Weights of a small transformer language model: 40.3M parameters.
MLP neurons of a small language model. Each row is named by its layer, matrix (gate and up: input weights) and neuron, and shows model dimensions 224-287. Each number is 50 + 12 x the weight over its row's rms, rounded and kept within 0 to 99. A neuron's up and down rows have the sign that makes its largest values positive.
After each neuron's rows, "fires on" lists the tokens most often at its 100 highest values on Wikipedia text that the model never trained on.

L13.gate671:64 61 62 77 37 36 59 64 55 38 28 52 31 26 40 62 43 60 54 46 72 59 56 48 44 45 58 57 41 43 46 63 72 60 52 30 35 62 58 40 30 62 59 55 56 19 36 64 09 57 49 57 53 67 43 47 54 77 22 36 40 25 53 54
L13.up671:59 63 30 77 32 55 55 58 43 41 53 47 50 64 53 69 54 43 61 46 58 57 57 20 60 53 66 45 29 43 24 42 72 58 27 31 40 29 61 67 44 65 63 37 59 53 35 59 62 61 61 66 22 65 63 44 53 63 41 52 60 43 57 63
fires on: "ap", "emb", "ep", "h", "over", "cent"

L10.gate18:57 32 44 46 56 28 57 73 52 65 45 68 25 23 51 42 43 44 48 38 45 52 44 56 44 52 54 48 42 36 53 40 69 81 42 46 48 58 53 48 55 40 60 57 65 46 44 55 53 42 64 57 57 53 49 78 50 51 39 32 65 37 56 48
L10.up18:57 55 66 44 35 71 59 57 44 44 55 49 72 47 51 63 40 51 86 59 33 19 29 59 60 44 50 64 53 52 43 33 30 46 37 52 42 55 44 57 44 55 72 47 52 39 49 59 49 30 45 46 56 51 54 46 45 25 49 44 67 35 40 26
fires on: "on ", "g ", "l ", "pp", "o ", "ve"

L7.gate548:38 47 73 49 46 42 60 44 42 55 52 56 58 32 56 16 44 51 51 52 31 56 49 36 42 48 38 45 31 62 56 39 63 57 38 32 29 37 34 65 34 60 46 55 35 46 57 32 48 50 55 51 77 56 50 51 53 44 49 34 36 33 58 49
L7.up548:50 52 48 43 54 39 33 62 37 60 48 62 71 49 41 46 79 38 65 62 51 26 31 58 50 48 51 37 31 70 52 54 43 40 57 69 47 40 41 43 32 43 47 63 49 49 43 58 59 29 40 39 35 32 41 31 32 45 45 52 49 46 37 33
fires on: "it ", "g ", "-", "on ", "set ", "T "

L8.gate863:55 63 38 39 50 60 47 57 62 46 54 60 46 57 56 42 41 35 55 55 39 47 41 44 53 48 50 69 29 63 61 57 33 42 37 73 34 63 71 62 55 42 51 70 42 68 45 71 45 65 48 37 28 34 55 45 54 46 47 51 55 44 55 24
L8.up863:52 83 69 45 28 55 61 66 40 70 57 41 47 66 46 50 52 33 28 60 57 56 52 44 51 77 45 39 40 32 58 47 46 51 41 59 43 57 49 64 67 58 40 64 57 49 55 45 51 49 20 34 45 34 36 40 47 33 34 53 59 34 50 50
fires on: ", ", ".", "; ", ").", "|---|---|---|---", "); "

L10.gate244:56 51 55 54 54 57 46 51 60 59 46 43 48 67 65 72 40 48 56 47 55 54 51 58 55 52 58 46 38 34 58 41 38 56 62 41 28 47 52 66 47 23 75 77 60 45 52 75 56 65 34 48 29 40 71 56 39 56 44 14 39 51 16 58
L10.up244:52 46 48 57 67 44 34 52 54 58 42 55 39 47 61 59 40 49 46 52 47 55 65 61 53 60 46 35 33 59 67 59 50 47 44 55 33 62 63 42 52 42 49 64 42 49 41 62 44 63 35 57 31 52 60 43 43 32 48 29 18 65 45 44
fires on: ".", ").", "\".", ".\"", ".)"

L5.gate172:37 40 49 45 40 43 51 54 47 81 52 56 49 44 45 49 41 50 34 70 78 41 55 50 53 70 54 52 51 56 50 53 61 49 55 50 55 63 80 18 36 60 36 52 58 76 43 57 33 64 46 54 45 42 29 37 55 54 46 64 49 49 49 46
L5.up172:56 50 51 41 58 28 59 32 37 41 32 72 59 53 37 60 39 53 48 54 83 55 69 59 48 58 42 37 46 59 58 45 53 51 42 53 58 63 32 21 62 24 41 73 29 39 29 55 47 59 19 49 53 35 42 37 64 47 56 46 47 62 51 38
fires on: "Jason ", "to ", "ater", "of ", "region", "al "

L7.gate863:57 49 82 58 42 43 48 41 42 42 44 47 48 53 51 37 54 41 71 45 66 36 44 48 56 49 57 46 44 43 51 39 24 72 30 57 30 48 52 68 53 45 59 53 51 42 45 71 44 51 38 55 50 31 57 52 49 77 49 33 55 32 37 50
L7.up863:62 64 54 33 40 39 47 29 61 56 59 71 50 56 47 29 72 39 44 55 52 56 34 43 52 42 53 28 37 58 62 21 61 63 34 49 33 47 53 52 36 36 57 57 58 55 79 39 78 36 62 77 67 31 44 43 49 38 65 22 31 65 33 41
fires on: "o ", "ung ", "on ", "g ", "in ", "ei "

L13.gate194:48 49 47 65 36 39 59 41 42 52 52 30 47 54 43 52 36 60 53 31 39 40 57 38 48 55 66 59 29 49 46 39 50 20 59 55 41 56 41 44 32 33 32 46 39 37 42 69 58 55 44 51 61 55 64 78 57 61 42 44 52 54 61 53
L13.up194:53 47 52 61 59 68 54 40 56 66 66 47 65 48 47 25 57 66 39 52 39 63 65 65 48 74 56 49 36 55 54 49 44 57 69 40 36 56 42 48 59 61 30 26 53 53 46 43 59 26 49 58 52 59 27 56 40 61 32 34 54 72 55 36
fires on: "qu", "v", "Qu", "described "

L7.gate738:32 30 52 43 44 42 40 30 45 68 33 61 45 58 43 50 40 54 27 49 52 31 50 45 35 49 39 50 71 41 49 39 58 62 46 56 56 52 48 24 58 66 36 57 57 64 48 58 28 81 38 32 39 38 47 69 57 47 34 54 59 44 59 50
L7.up738:57 48 63 35 39 46 58 50 50 68 49 62 56 63 41 44 52 49 43 62 45 50 60 61 65 44 58 46 58 43 71 36 64 60 35 47 60 74 70 36 48 50 48 66 41 44 53 62 52 32 31 55 66 57 35 50 36 42 66 51 40 63 36 52
fires on: "of ", "only ", "gener", "to "

L8.gate410:39 41 53 52 56 58 52 40 40 63 57 76 37 54 62 53 57 44 44 36 36 55 66 48 51 46 43 49 49 65 48 38 67 32 54 47 54 63 61 63 33 61 45 48 54 65 44 63 37 53 58 49 41 50 50 55 65 44 59 47 45 42 28 48
L8.up410:36 77 40 59 38 51 36 32 58 44 51 55 51 77 60 59 42 39 44 52 51 58 50 56 52 56 63 51 38 57 54 50 42 42 53 47 39 61 52 65 60 54 43 49 29 72 29 44 20 64 49 42 29 70 30 51 37 73 47 56 58 41 64 40
fires on: "u", "him ", "am", "I ", "id"

L13.gate1137:52 58 40 42 40 49 69 74 43 50 50 43 37 27 38 54 18 59 30 49 35 39 54 53 46 44 49 36 51 39 60 54 50 56 46 60 48 65 66 41 53 39 60 62 57 52 32 62 54 53 53 40 57 30 61 68 41 42 55 45 62 28 62 42
L13.up1137:40 47 56 55 50 44 81 63 69 52 35 49 44 32 32 49 40 48 26 54 54 41 64 60 39 25 65 75 33 52 54 66 68 41 59 59 60 55 61 25 46 49 62 56 45 40 57 46 46 64 57 40 69 54 54 43 64 27 49 61 54 54 39 74
fires on: "j", "ia", "as ", "z", "as", "os"

L8.gate235:51 38 55 63 73 46 34 36 56 59 50 57 42 54 45 74 56 80 39 58 49 45 34 26 45 46 53 46 57 51 57 56 42 33 50 62 57 53 36 23 25 52 51 61 46 53 44 49 40 38 49 40 54 36 45 42 34 79 44 43 67 53 68 23
L8.up235:61 50 58 49 42 28 62 37 67 67 37 43 50 41 26 65 63 65 24 35 46 60 37 49 45 60 54 51 32 37 39 55 55 34 75 60 67 58 82 33 50 64 49 49 61 63 41 46 53 67 60 57 58 39 53 22 48 49 57 75 58 69 47 59
fires on: "it ", "s ", "now ", "though ", "way ", "term "

L19.gate1227:63 48 45 52 45 41 40 50 70 46 26 49 19 20 44 54 55 28 38 65 37 47 45 44 53 47 75 60 43 37 42 30 44 37 55 52 48 58 72 35 27 59 69 66 56 42 43 60 56 63 51 47 57 52 59 54 33 29 37 53 66 55 41 55
L19.up1227:59 46 45 58 42 45 51 52 50 61 47 65 32 41 56 67 65 39 54 44 45 33 66 32 46 51 68 63 40 26 29 36 57 49 37 75 30 27 46 56 51 62 58 71 68 42 24 42 13 64 52 43 42 52 58 57 53 47 54 51 51 41 48 59
fires on: "over", "Nor", "h", "sou", "south"

L13.gate337:62 54 54 34 49 22 48 69 69 53 53 57 46 46 69 68 47 53 39 41 56 45 60 67 72 38 47 51 44 70 57 57 47 29 46 35 30 66 54 46 47 48 56 71 36 49 50 49 50 64 23 61 44 38 70 54 45 66 52 32 55 72 36 58
L13.up337:45 48 64 38 41 58 43 46 74 59 46 58 52 51 57 66 48 37 68 36 57 36 73 43 38 59 47 45 54 55 66 76 51 47 53 70 50 55 42 53 66 37 41 48 42 38 38 42 54 51 47 46 61 37 82 49 23 48 30 62 45 66 60 38
fires on: "by ", ".", ".\"", "\".", "AR"

L7.gate907:66 35 58 46 48 61 59 49 66 53 68 52 42 52 45 48 54 08 21 48 41 33 34 33 60 48 61 53 52 61 59 37 39 28 66 69 58 53 68 23 44 48 53 60 73 63 53 61 42 51 44 45 34 66 37 39 51 40 41 23 66 49 49 46
L7.up907:64 63 27 47 55 47 50 21 44 31 69 54 41 38 47 59 37 48 57 12 51 54 54 62 61 51 62 64 31 44 46 41 44 38 39 46 44 57 58 83 79 54 45 32 53 45 44 55 43 73 65 53 42 60 51 66 36 33 43 49 60 38 53 44
fires on: "'", "y ", "ing ", "ed ", "e "

L5.gate1149:58 76 64 42 45 44 55 41 44 31 54 55 41 48 66 48 59 49 42 62 63 42 45 63 39 51 65 30 30 57 76 51 68 60 64 57 56 43 30 43 52 45 43 49 50 54 49 41 57 49 46 51 49 50 50 66 56 56 45 48 58 41 17 42
L5.up1149:51 61 60 34 52 31 43 39 66 46 54 69 55 40 54 33 58 52 68 72 55 56 28 66 41 32 57 22 22 60 40 50 66 54 40 77 42 36 51 48 59 62 50 70 41 49 54 31 55 42 56 58 41 35 77 46 58 31 54 63 37 58 34 48
fires on: "u ", "ang ", "ung ", "ong ", "ei "

L5.gate267:38 48 46 74 51 80 46 44 54 64 45 51 42 48 45 56 59 71 54 61 48 27 40 45 49 53 52 42 59 69 51 52 62 61 72 39 58 30 67 48 28 58 54 45 62 35 51 73 54 68 40 47 35 68 53 19 38 31 81 31 32 66 18 67
L5.up267:37 61 48 63 41 69 83 47 59 55 34 44 42 54 51 50 34 47 61 54 41 44 33 30 46 45 39 54 45 51 51 33 66 34 52 48 40 23 54 49 36 44 59 57 42 39 46 59 48 43 39 51 35 66 52 40 36 35 81 26 58 52 34 46
fires on: "|---|---|---|---|", "to ", "ing ", "let ", "ure ", "d"

L13.gate770:54 39 26 43 65 59 77 45 56 85 69 60 37 35 45 37 52 45 36 52 51 24 62 44 65 53 55 40 68 59 49 47 60 47 37 46 55 58 50 42 24 32 60 65 58 40 30 57 68 30 44 60 59 27 48 64 32 43 52 40 40 44 57 22
L13.up770:53 37 45 47 27 29 66 44 33 52 45 59 40 52 19 45 59 40 41 36 57 52 44 66 53 16 45 49 47 69 43 55 51 35 45 67 46 67 56 57 23 50 30 53 46 47 43 58 24 44 50 42 54 33 53 76 52 42 68 59 42 54 26 31
fires on: "z", "Z", "os", "u", "e", "iz"

L7.gate935:54 49 44 53 48 45 46 76 57 52 70 55 52 40 73 55 45 37 46 40 39 19 55 50 55 34 54 50 37 44 54 31 42 59 58 78 51 54 41 54 53 53 63 57 78 66 49 61 35 55 52 50 48 65 61 24 52 48 63 46 44 36 49 55
L7.up935:33 61 54 38 46 73 62 40 38 62 65 50 46 60 65 71 40 40 57 18 64 07 58 43 39 44 66 42 28 26 57 50 34 44 52 48 49 59 47 45 44 70 48 47 51 64 28 33 47 71 49 47 42 40 47 40 16 50 43 55 77 62 53 45
fires on: "ing ", "'", "es ", "ed ", "s ", "u"

L13.gate692:57 52 61 53 46 38 46 51 46 42 46 50 51 59 61 49 59 52 60 48 58 55 73 61 63 40 70 54 52 30 43 21 65 58 57 50 49 45 48 42 43 55 59 54 45 61 45 50 39 73 65 54 42 59 56 46 31 58 67 40 53 68 44 76
L13.up692:45 42 74 59 33 21 57 39 29 72 32 65 29 43 52 58 74 43 61 35 37 46 41 60 77 39 29 66 48 55 56 48 31 59 55 62 52 55 56 67 81 53 59 60 51 39 43 55 24 60 50 48 50 20 55 45 45 52 54 67 48 48 41 54
fires on: "ear", "su", "vi", "me", "new"

L10.gate855:48 65 70 43 65 50 59 41 60 60 49 50 45 40 53 57 24 60 44 32 50 54 61 36 32 43 58 39 59 53 41 13 78 46 48 61 19 62 31 50 76 63 57 50 59 43 47 43 42 50 44 75 47 57 58 52 68 52 35 45 51 20 44 30
L10.up855:68 67 44 58 52 26 63 48 35 65 67 56 42 55 63 65 69 37 51 50 48 34 55 31 39 42 42 40 49 37 56 49 53 34 64 40 24 45 48 60 45 46 58 40 53 46 71 28 50 62 67 48 55 72 49 65 63 45 57 57 60 34 59 52
fires on: "D", "San ", "L", "New ", "De", "As"